Weights of a small transformer language model.
Training: a variant of Muon for these matrices, 424M tokens, 6463 steps.
MLP neurons of a small language model. Each row is named by its layer, matrix (gate and up: input weights) and neuron, and shows model dimensions 160-223. Each number is 200 + 40 x the weight over its row's rms, rounded and kept within 0 to 999. A neuron's up and down rows have the sign that makes its largest values positive.
A block is one neuron, or neurons of one layer that tend to fire together. After each block is what it responds to, as a language model described it from the Wikipedia text at the highest values.

L3.gate2,212,190,277,168,318,131,227,281,146,218,238,201,219,234,168,233,207,271,187,240,237,168,195,179,199,149,179,179,190,269,211,182,190,143,164,136,240,170,159,284,208,186,184,207,134,183,168,201,230,218,249,158,131,190,219,196,266,155,213,208,250,170,196,160
L3.up2,193,201,199,215,149,237,238,170,173,170,198,267,250,248,223,245,204,249,186,207,219,203,131,248,176,145,209,222,200,199,153,187,180,276,159,170,204,223,261,241,235,180,170,213,188,136,217,245,262,145,169,243,268,207,188,171,174,138,203,224,112,189,294,225
L3.gate40,217,198,161,209,191,179,221,171,172,205,189,245,222,160,165,177,194,236,167,249,217,129,155,177,190,155,200,181,141,172,227,229,236,141,244,192,254,196,125,209,206,154,185,205,149,217,172,202,192,252,137,99,228,195,146,83,208,176,170,263,151,127,232,175
L3.up40,187,148,199,257,196,225,215,263,198,215,252,139,190,137,140,226,243,236,171,181,181,139,210,222,170,250,229,216,115,241,221,158,180,218,219,213,231,100,264,238,149,247,210,219,252,190,136,231,230,182,156,211,182,273,217,194,182,238,235,210,210,214,202,228
L3.gate79,160,226,277,208,253,197,160,112,189,200,223,180,237,209,238,232,188,145,146,193,229,120,270,274,163,180,224,194,194,131,107,182,110,227,234,215,176,218,176,112,268,191,182,133,214,229,208,149,149,196,174,207,233,160,324,180,198,285,211,206,187,140,164,209
L3.up79,289,250,168,253,162,227,270,249,191,226,210,216,132,151,204,282,124,205,226,185,214,258,201,246,192,294,195,242,234,110,188,193,152,213,207,227,227,223,254,183,225,209,255,198,211,198,229,215,210,200,144,204,223,195,215,201,170,166,183,274,183,236,283,260
L3.gate107,284,141,221,195,209,176,231,207,200,223,129,169,179,227,239,241,160,228,148,249,238,238,211,219,209,156,192,236,201,204,119,180,283,200,180,273,180,226,191,247,216,286,211,174,172,177,181,129,211,225,131,252,300,240,240,193,135,191,180,141,275,147,166,227
L3.up107,190,169,203,200,224,180,161,129,169,165,190,236,274,256,177,208,209,215,171,227,185,144,189,220,118,245,248,206,178,238,140,163,168,259,245,198,235,199,161,273,182,232,218,162,169,238,213,208,173,211,216,193,182,193,235,179,142,199,148,180,178,209,312,214
L3.gate115,207,176,131,177,156,280,231,226,255,261,217,196,188,197,281,281,245,273,171,214,192,250,197,165,185,229,162,160,199,299,168,179,208,253,227,190,249,189,198,229,255,180,166,198,237,236,168,222,252,276,256,96,239,213,234,192,258,268,235,260,187,116,188,163
L3.up115,244,101,243,292,186,132,183,124,167,205,221,153,210,201,152,200,202,286,204,211,213,166,228,190,155,192,238,175,272,196,130,228,264,229,208,220,101,275,134,201,177,165,178,235,217,246,225,192,182,170,243,123,228,221,261,173,166,153,159,167,136,203,229,207
L3.gate117,263,176,293,230,165,196,249,188,277,217,137,208,255,200,178,220,178,238,223,180,137,183,182,153,190,180,212,210,200,260,235,252,186,170,200,212,201,210,117,269,203,190,180,147,260,184,266,168,252,189,161,117,248,142,241,212,171,198,250,190,156,163,245,221
L3.up117,168,239,182,171,149,183,168,159,221,156,172,204,278,207,233,236,191,224,154,264,212,136,163,190,192,183,154,251,295,228,203,260,204,193,213,182,162,170,203,178,191,286,258,165,182,178,134,242,238,156,245,221,164,218,168,138,148,284,188,183,155,200,189,111
L3.gate132,215,196,227,205,209,190,173,106,209,150,214,161,205,218,191,248,161,175,179,188,184,259,181,249,229,180,136,234,272,225,167,192,203,133,178,215,202,190,219,175,155,194,287,270,248,196,227,238,239,181,130,87,174,281,190,211,143,154,229,212,155,160,175,203
L3.up132,248,180,240,228,111,221,214,203,265,205,166,266,206,238,146,172,190,132,268,328,148,251,170,221,161,145,237,171,123,209,172,254,217,142,220,222,190,171,150,219,198,197,236,184,161,145,199,214,246,132,235,194,250,204,125,235,224,252,224,207,172,215,168,201
L3.gate158,197,322,207,274,248,243,196,253,182,146,258,232,164,107,249,163,198,178,180,234,272,170,210,151,218,234,173,235,212,175,182,247,186,209,238,157,191,166,223,115,160,172,206,283,188,214,160,166,255,187,188,217,230,200,217,227,189,181,207,163,137,175,130,178
L3.up158,187,170,255,195,120,152,143,197,196,90,116,173,195,98,198,220,165,235,265,244,230,207,263,275,155,227,233,237,89,213,204,187,179,182,242,204,204,229,119,158,195,211,224,236,153,154,214,151,203,245,125,102,185,153,220,205,245,239,269,225,187,154,237,200
L3.gate211,211,187,184,204,226,168,193,186,268,261,256,208,172,252,231,211,218,134,250,184,189,174,219,273,216,163,128,146,233,200,232,213,207,216,209,211,184,205,193,173,150,156,233,243,198,204,148,247,221,181,256,214,154,203,175,215,202,276,132,235,152,253,195,216
L3.up211,143,145,133,274,217,217,203,220,190,144,192,254,79,212,90,153,216,145,243,186,224,190,169,220,212,229,212,255,240,156,267,202,193,161,146,249,250,207,236,167,222,197,151,132,214,165,272,243,218,204,202,169,216,196,209,175,310,203,246,188,281,219,212,249
L3.gate240,200,263,223,199,202,227,165,106,239,260,178,216,230,184,255,126,175,199,295,225,216,176,191,208,180,204,206,179,140,199,220,264,180,216,253,154,169,230,215,229,221,228,256,236,211,230,194,233,185,147,258,167,85,201,186,189,166,274,206,230,199,197,151,230
L3.up240,167,177,253,217,236,190,261,225,233,213,131,242,177,132,235,144,162,242,184,260,206,144,182,165,115,167,179,275,219,171,159,213,165,204,216,242,122,202,280,224,292,161,172,146,191,168,151,193,205,186,161,189,226,208,237,153,196,218,189,128,203,168,138,207
L3.gate255,239,112,247,234,231,182,199,101,146,218,181,263,209,135,196,232,110,181,165,254,147,194,209,248,195,170,244,184,208,135,153,150,245,238,215,226,193,172,242,203,227,239,179,135,230,182,202,150,273,203,251,250,202,125,175,232,229,164,255,149,226,184,196,168
L3.up255,251,177,241,207,250,176,173,163,145,261,220,155,151,207,175,256,227,205,193,264,183,179,192,272,161,144,261,215,235,213,178,179,137,182,189,216,159,185,201,239,155,163,188,183,115,248,256,251,175,147,197,200,215,199,161,179,172,103,156,215,119,122,173,202
L3.gate310,202,212,256,156,229,124,258,198,155,133,214,183,183,200,210,205,171,173,231,185,102,193,171,211,180,202,214,131,244,204,193,191,167,269,157,149,172,134,212,157,197,232,247,149,252,282,250,155,191,114,101,226,203,233,192,185,231,193,159,229,179,191,257,135
L3.up310,198,233,170,199,197,129,186,222,299,226,150,170,201,169,206,158,195,273,240,171,166,195,210,238,210,189,220,186,233,262,203,193,167,194,156,184,274,204,196,222,216,169,188,167,182,204,208,226,210,177,111,288,222,269,162,207,226,150,295,262,176,223,155,136
L3.gate318,219,207,175,200,136,219,237,199,233,162,216,175,252,258,176,177,200,259,224,192,224,141,197,233,193,235,272,160,233,211,222,185,228,238,291,170,237,228,179,228,226,240,186,236,201,146,218,225,185,226,253,287,235,158,129,150,308,201,274,262,183,191,150,210
L3.up318,186,215,151,258,111,230,255,196,320,248,251,266,217,167,158,201,189,196,233,216,313,197,261,246,211,211,160,242,151,238,248,214,191,189,230,216,203,216,185,181,199,188,162,222,212,194,286,257,185,173,267,205,250,189,179,157,281,246,189,296,169,185,254,214
L3.gate344,135,211,272,255,182,211,208,195,129,188,197,190,290,141,207,313,210,213,209,187,153,206,161,223,169,214,182,216,107,228,214,161,181,184,192,171,190,216,192,182,194,157,229,215,218,204,185,197,223,211,211,223,286,221,196,219,167,261,298,251,225,221,252,202
L3.up344,221,121,164,184,280,137,169,179,177,214,233,166,115,193,168,242,248,279,145,174,236,97,187,115,165,211,209,193,203,194,174,253,199,256,151,204,208,140,267,177,267,203,192,256,199,93,206,220,236,203,265,174,230,196,219,185,193,186,226,153,140,163,83,186
L3.gate351,248,204,199,170,139,130,189,166,162,272,250,223,172,211,234,243,143,241,266,236,191,191,96,233,269,192,191,186,200,198,256,176,167,247,181,277,172,128,194,202,222,202,223,234,189,179,124,224,233,211,221,201,225,178,234,163,225,174,221,211,267,255,265,215
L3.up351,160,172,216,195,119,176,176,172,179,184,211,221,217,201,177,257,202,284,200,224,183,192,175,226,167,250,196,242,178,208,210,234,254,182,173,176,192,206,203,209,249,257,146,202,249,175,270,277,219,218,234,160,167,146,205,212,239,168,253,164,273,185,230,265
L3.gate378,196,134,164,218,212,179,188,247,189,288,201,245,226,221,262,182,141,201,163,209,190,162,181,190,114,180,250,258,189,219,183,189,183,233,232,188,178,242,283,231,250,177,228,186,215,209,201,177,218,224,208,187,139,232,181,284,204,130,210,183,195,242,150,109
L3.up378,168,247,196,111,208,234,154,207,148,179,167,210,175,134,196,199,156,208,199,269,169,148,204,170,208,171,238,188,194,178,182,182,120,146,219,132,219,197,240,254,218,195,217,249,128,237,223,249,214,166,162,216,261,236,249,159,194,173,260,272,259,195,141,187
Description: Mid-word pieces and list punctuation. Two cases: mid-word pieces like "an" after a consonant (pl-an-ned, fin-an-cial, c-an), and periods or dashes after list numbers, decimals, or initials.

L8.gate181,204,222,225,256,237,198,241,266,197,297,130,132,190,229,290,244,245,265,203,243,271,234,203,227,273,150,209,178,287,148,212,187,177,143,161,243,260,164,197,164,237,159,198,131,186,142,239,259,187,115,209,213,180,233,162,179,224,194,233,194,178,272,168,245
L8.up181,170,262,195,234,207,239,209,181,165,272,201,173,121,200,224,169,223,175,270,234,189,251,167,183,271,206,164,212,254,241,265,233,260,144,158,183,149,276,233,238,163,137,255,217,186,166,231,125,156,206,213,215,299,163,193,166,186,148,148,148,189,156,201,226
L8.gate187,233,165,180,179,162,232,181,227,199,197,178,155,197,177,268,203,214,202,239,169,204,210,175,139,164,203,240,242,203,211,203,159,283,160,199,209,249,231,215,160,118,172,143,283,188,165,135,149,161,166,181,238,203,200,207,234,249,197,144,235,225,159,181,214
L8.up187,305,226,238,138,170,186,238,225,160,219,185,208,251,172,267,235,215,217,219,85,166,233,220,229,174,209,240,238,189,205,179,160,132,208,241,191,193,246,232,157,146,200,128,292,194,227,198,167,197,159,194,117,161,210,228,167,240,185,216,236,256,249,242,214
L8.gate222,156,194,253,183,230,222,241,115,211,197,258,183,174,132,172,172,164,190,254,220,192,159,149,184,189,156,211,274,184,176,121,238,236,194,157,125,198,269,210,191,207,247,221,183,237,194,171,209,203,216,274,224,246,227,203,204,144,242,204,293,133,248,176,271
L8.up222,128,225,268,237,151,269,271,221,152,196,222,95,145,144,249,239,224,228,143,142,156,163,202,209,141,218,153,198,162,130,243,196,155,175,251,169,212,123,172,268,129,173,293,133,213,159,178,186,259,226,199,218,189,243,183,228,172,198,173,207,135,274,246,253
L8.gate339,224,275,137,175,216,232,151,240,185,197,222,223,235,207,162,215,202,214,226,92,203,195,174,246,237,219,220,214,215,280,190,206,235,172,280,159,213,180,228,197,202,200,192,211,186,216,223,205,199,202,215,137,304,203,267,241,185,210,218,246,134,185,117,246
L8.up339,211,240,200,223,208,212,241,241,243,267,196,240,210,241,136,191,219,244,161,143,197,190,217,142,177,138,224,264,234,250,156,235,258,219,227,284,188,234,141,220,165,244,213,163,181,147,234,230,185,246,198,232,225,270,199,167,167,231,209,137,213,172,319,190
Description: Indefinite article "a". The article "a" (sometimes "the") in set phrases and definitions, especially "As a result", "As a member", and "X is a historic…", plus word-initial fragments like "a|fter".

L3.gate70,236,221,194,235,233,229,195,220,218,128,162,188,203,201,206,187,276,195,204,205,185,242,198,178,191,144,281,204,162,217,205,168,176,182,214,211,229,158,152,249,242,195,154,175,154,123,199,159,236,141,191,275,252,239,225,242,165,165,179,208,163,143,198,220
L3.up70,244,161,137,193,219,195,282,199,225,182,188,224,195,255,152,176,160,158,201,208,209,218,207,207,137,168,188,248,202,215,155,151,235,205,225,209,243,200,220,252,230,246,192,106,163,203,232,156,223,256,200,176,226,264,198,210,206,146,237,137,234,150,197,241
L3.gate97,201,205,253,217,169,186,157,208,248,257,97,177,188,176,176,215,267,184,203,193,161,233,230,153,228,237,220,198,261,216,244,248,170,202,180,172,242,206,245,197,210,298,169,248,172,187,164,210,153,189,238,166,190,129,191,259,283,181,212,254,166,172,108,269
L3.up97,255,210,237,292,195,165,205,227,205,183,230,95,224,245,262,261,152,170,240,246,260,281,204,207,152,177,230,189,205,152,144,131,247,182,209,182,238,229,171,171,232,176,134,208,201,229,125,156,157,234,227,202,256,205,177,157,224,193,252,132,191,168,168,235
L3.gate106,174,203,217,212,202,140,145,241,214,182,209,194,167,240,225,190,190,244,234,104,217,188,170,228,221,168,170,273,185,217,267,197,174,242,181,219,198,208,136,181,140,154,162,170,156,199,226,268,168,159,166,230,287,252,156,189,159,197,177,209,119,171,236,259
L3.up106,233,160,177,234,165,174,189,280,265,200,146,172,204,96,197,174,148,147,232,169,261,194,174,266,218,266,138,226,270,202,183,281,224,132,102,211,227,173,187,265,189,197,204,186,207,128,116,219,227,173,197,220,279,202,158,187,243,202,172,144,180,191,177,133
L3.gate144,194,211,204,180,233,154,242,170,259,213,261,159,175,106,132,253,250,205,227,199,209,218,211,107,245,255,131,194,197,143,227,191,209,207,173,213,185,205,211,221,199,225,198,237,210,210,173,187,197,184,191,224,284,171,246,208,219,188,208,225,144,197,127,184
L3.up144,281,236,169,230,200,125,220,200,141,217,245,210,139,154,174,222,185,150,229,213,260,222,137,155,210,221,214,250,240,140,184,192,219,223,203,235,257,214,243,231,175,234,250,227,228,198,202,225,253,226,186,191,224,131,204,101,250,166,244,237,150,178,214,153
L3.gate148,196,206,174,185,220,228,228,167,221,223,159,165,224,230,229,151,229,276,219,226,199,167,211,95,170,206,155,196,227,236,179,133,266,227,234,173,127,180,190,298,201,200,200,161,184,88,217,188,124,163,166,147,205,172,232,180,244,183,212,255,183,200,159,228
L3.up148,237,211,216,179,240,124,187,177,182,207,256,146,194,211,205,184,216,257,154,236,198,232,184,191,170,243,143,228,152,215,225,132,153,224,155,230,179,125,166,210,191,188,267,249,161,196,122,200,130,273,171,145,255,203,168,190,236,178,193,141,198,239,133,255
L3.gate156,187,232,106,226,200,231,171,218,247,265,250,169,173,157,233,205,204,254,196,179,192,116,247,175,213,233,186,234,138,228,201,243,164,309,167,248,226,172,220,181,228,194,259,225,224,203,150,181,223,175,195,194,272,220,197,204,258,189,207,201,252,187,243,192
L3.up156,162,237,159,245,216,220,246,229,160,237,173,147,196,220,212,224,132,275,169,205,201,137,218,196,255,203,199,276,182,233,198,270,138,239,233,238,227,189,197,193,143,177,229,193,210,168,142,208,223,250,240,167,187,191,211,283,217,129,171,283,187,268,229,129
L3.gate190,215,242,184,212,120,196,161,215,148,236,220,208,232,145,226,207,205,154,142,215,188,167,146,235,224,151,218,235,237,187,224,233,166,221,173,210,132,193,211,233,129,92,191,173,191,178,192,167,194,176,278,238,221,188,202,223,121,223,249,268,105,209,210,268
L3.up190,204,172,191,236,260,167,167,133,202,201,206,197,206,187,106,186,236,246,221,246,188,227,185,163,251,134,215,241,185,277,154,180,222,168,145,190,193,250,153,198,138,197,152,104,168,191,180,213,201,204,209,200,327,224,219,195,172,188,217,174,165,226,173,215
L3.gate191,192,280,222,182,287,165,170,154,166,223,237,228,283,148,125,249,159,189,226,227,202,179,241,204,280,185,209,197,202,235,230,198,261,216,195,199,117,180,230,171,228,214,219,190,220,143,178,228,150,190,289,193,261,173,255,176,235,217,227,227,240,229,214,185
L3.up191,281,201,184,157,218,196,267,240,168,167,182,196,173,202,229,216,192,124,191,204,169,284,231,224,245,270,180,207,228,187,157,220,230,143,143,215,202,220,136,227,189,225,149,138,251,170,175,121,186,172,227,176,158,267,178,165,254,181,153,302,168,219,121,198
L3.gate219,229,176,230,167,274,163,194,113,201,133,216,176,170,191,189,157,201,269,215,206,167,156,116,248,208,190,230,215,195,130,167,153,228,243,236,281,213,140,244,85,148,143,178,193,203,114,177,209,248,153,232,171,196,257,201,248,147,246,173,133,159,231,183,80
L3.up219,245,217,145,184,234,134,230,179,192,169,198,219,196,229,146,240,236,182,176,187,191,239,175,200,193,171,254,235,171,198,183,180,173,198,210,165,205,149,210,121,129,168,194,207,272,212,200,206,162,266,180,203,314,294,120,216,237,218,212,182,71,272,195,193
L3.gate228,132,142,217,206,239,163,197,181,174,208,203,145,139,75,251,153,160,213,241,233,214,173,175,251,261,187,225,144,219,230,190,213,181,161,188,269,196,191,104,180,199,180,214,195,266,207,174,155,210,209,170,180,192,169,141,190,219,127,157,190,185,221,155,208
L3.up228,210,220,220,246,179,205,240,179,214,172,180,148,154,166,199,175,195,259,197,231,173,142,171,244,159,170,180,156,264,119,183,236,236,256,260,203,132,201,142,208,108,198,228,198,221,239,256,181,218,178,153,217,314,174,217,181,80,185,183,270,202,210,162,190
L3.gate274,228,261,101,242,145,259,244,219,271,267,178,156,197,168,127,219,247,226,248,173,263,226,215,125,308,149,221,139,276,238,274,187,172,170,165,161,186,191,184,241,157,258,199,207,222,206,204,119,191,221,179,241,240,201,234,250,264,185,210,238,85,248,126,176
L3.up274,205,267,180,183,244,166,258,225,208,169,128,275,251,259,148,197,209,261,153,242,151,181,94,166,197,245,187,184,248,245,267,200,160,288,172,272,120,170,240,209,120,167,172,178,181,317,224,169,233,181,140,208,250,192,264,197,212,234,189,210,219,122,255,259
L3.gate316,243,171,242,164,181,156,312,184,241,236,198,215,229,187,119,189,136,156,228,185,110,242,305,139,281,255,215,178,215,175,172,183,187,163,206,209,237,130,160,119,274,178,197,237,189,202,209,195,209,191,201,182,326,248,221,234,223,164,133,233,211,175,167,154
L3.up316,179,149,237,170,261,161,176,264,213,226,231,162,192,191,188,191,156,199,201,207,177,199,163,284,209,207,187,168,223,231,244,227,133,198,262,198,211,294,253,155,235,174,285,197,210,255,247,194,153,162,232,135,187,211,217,191,208,222,102,228,239,200,162,211
L3.gate379,196,199,169,189,277,229,191,194,176,284,226,164,162,105,115,219,162,219,213,240,228,135,181,148,279,162,144,250,169,211,173,258,193,183,252,275,159,209,129,251,143,197,185,231,230,217,146,177,231,220,276,227,205,171,219,204,191,248,225,153,242,214,228,304
L3.up379,224,201,198,241,212,175,220,227,260,210,186,221,218,189,229,176,261,204,191,176,191,95,147,202,222,214,144,207,130,296,134,153,208,205,186,234,181,200,197,167,198,159,166,233,244,261,199,290,170,165,210,282,190,176,245,137,199,222,233,217,187,242,138,286
L3.gate403,274,211,135,186,199,177,202,185,207,247,176,257,128,161,210,213,170,186,192,167,258,253,239,197,202,154,189,194,182,212,179,218,222,270,241,154,217,227,247,271,168,211,216,176,161,162,258,229,197,144,193,200,171,227,161,181,264,174,174,199,206,153,167,219
L3.up403,166,231,220,155,218,241,233,243,197,202,215,263,195,276,157,194,163,265,230,194,187,216,214,244,219,213,179,258,193,294,198,204,162,225,170,180,184,151,214,185,223,184,229,252,101,197,167,198,196,192,191,221,143,219,199,214,209,219,189,252,173,241,238,215
L3.gate408,190,201,221,221,156,229,263,205,246,198,155,201,198,222,198,237,178,187,259,213,213,268,281,229,192,205,251,168,185,183,266,150,106,219,185,214,219,197,268,152,205,129,126,241,208,187,134,165,177,247,226,143,234,197,179,179,204,260,212,201,230,181,176,192
L3.up408,215,220,198,146,197,204,125,137,158,265,214,186,237,194,217,180,172,213,168,178,180,184,223,177,216,209,210,223,122,179,281,174,225,213,199,241,189,172,270,205,129,103,187,323,210,223,174,187,219,159,208,163,278,138,165,209,96,268,215,238,194,159,213,270
L3.gate430,136,175,194,156,215,157,172,279,219,162,247,187,155,228,228,196,212,156,210,161,129,201,186,168,195,266,193,236,139,184,184,162,201,183,191,184,244,307,251,175,175,163,161,120,197,131,155,192,199,202,196,164,123,142,238,158,186,175,129,184,215,199,183,248
L3.up430,220,246,233,168,175,244,259,165,262,196,161,170,215,269,182,197,122,208,210,222,198,253,208,245,215,174,160,214,219,257,234,246,255,126,96,153,181,197,198,215,174,186,274,191,266,200,204,296,241,219,239,203,248,186,142,106,308,145,263,169,91,203,220,167
Description: Apostrophes and short function tokens. Apostrophe tokens in possessives, contractions and name elisions (Celtic's, you're, L'Unithéâtre), plus the article a and some mid-word suffix pieces.

L4.gate26,197,218,254,266,205,184,221,204,217,261,234,186,280,211,275,213,157,197,180,267,255,114,131,243,193,180,201,175,253,217,217,225,156,172,221,135,148,183,200,163,138,220,174,258,219,173,170,254,238,124,183,165,286,181,186,219,134,151,192,132,242,191,199,214
L4.up26,166,163,156,216,241,287,222,196,201,239,281,191,154,215,161,244,208,138,166,184,168,161,115,281,248,240,198,228,165,232,236,162,266,185,263,174,252,245,252,159,210,229,238,210,215,180,209,180,202,174,201,115,234,271,166,204,152,196,184,246,114,145,160,234
Description: Abbreviation periods, word completions. Periods ending abbreviations or initials, as in No., pen., subsp., c. 1540, cm., D.; also second word pieces completing words like thr-ough, d-ue, th-an.

L4.gate70,202,215,188,246,247,165,253,258,198,200,190,218,165,186,199,146,288,177,236,252,137,168,148,175,276,227,230,185,196,166,219,180,183,182,237,171,136,194,180,171,208,284,221,205,207,224,196,233,200,207,177,190,263,185,182,213,139,241,280,182,144,229,253,279
L4.up70,224,218,165,226,239,207,193,245,253,236,167,171,226,192,200,204,187,232,213,169,100,205,222,202,232,212,227,239,143,193,219,215,190,169,110,171,169,244,138,185,148,207,184,242,238,184,239,191,269,202,216,153,195,203,170,207,238,156,214,248,186,183,253,207
Description: Opening quotes and apostrophes. Apostrophes and opening quotation marks, especially I'm/I've and quote marks before titles or phrases, plus word pieces like N-ot, m-us, N-ational.

L8.gate126,174,208,182,242,226,195,207,279,172,228,273,246,174,269,202,215,167,190,201,177,247,190,258,282,120,203,175,177,197,150,162,189,177,129,268,200,209,164,234,204,191,250,142,251,161,151,157,199,221,184,160,147,185,260,233,213,189,191,185,191,133,232,257,213
L8.up126,193,125,239,260,162,228,185,200,224,178,245,165,227,203,168,251,219,144,225,188,208,236,143,185,237,203,187,249,217,102,135,225,240,175,239,209,253,141,194,240,185,198,190,197,210,212,161,162,251,114,161,167,163,221,152,204,179,126,178,164,276,237,228,255
L8.gate145,215,236,235,164,224,251,192,166,209,251,295,135,163,268,194,229,136,206,265,197,124,193,162,190,136,202,181,175,182,276,194,236,150,163,245,182,177,190,188,195,186,226,146,147,227,241,195,191,199,292,127,191,203,227,189,188,244,124,187,211,238,199,183,172
L8.up145,187,274,118,210,176,192,190,268,191,166,162,174,140,179,222,176,151,214,208,242,100,261,186,139,158,191,169,187,215,195,226,244,149,113,181,200,173,175,227,172,159,206,106,242,273,188,176,188,206,238,184,212,288,141,241,176,181,149,275,125,251,178,211,211
L8.gate197,164,151,160,199,269,203,151,240,248,190,256,185,247,183,171,181,171,261,142,126,142,237,205,269,217,223,195,274,185,219,189,211,206,147,290,213,163,244,252,171,191,190,169,187,194,244,179,206,206,219,167,200,177,214,202,254,206,243,172,175,219,246,183,178
L8.up197,196,225,193,197,219,164,159,165,179,195,218,194,143,241,199,231,243,205,169,227,240,203,228,247,113,236,248,214,199,233,277,147,186,227,211,166,250,160,285,136,200,283,141,231,254,230,195,190,245,175,155,193,203,222,201,172,200,204,170,180,251,251,269,231
L8.gate349,205,170,205,263,247,203,178,226,185,185,215,214,155,189,266,165,189,248,196,203,239,231,162,237,217,192,217,183,148,272,197,149,118,225,164,155,251,242,169,244,89,192,231,192,292,227,196,228,213,181,194,229,151,196,230,304,130,294,178,198,249,248,179,239
L8.up349,209,234,182,189,205,258,202,140,234,175,203,191,208,138,150,158,166,221,271,200,227,211,222,229,199,146,231,215,190,186,194,202,220,246,259,215,141,116,202,243,173,247,180,234,257,160,131,256,232,213,137,153,240,219,147,223,192,265,193,132,171,186,141,139
Description: Mid-number and mid-word pieces. Decimal points and signs between digits in tables and measurements (44.9, +1.9, 4.7 km), and inner word fragments like S-w-edish, cor-re-ct, pass-en-gers.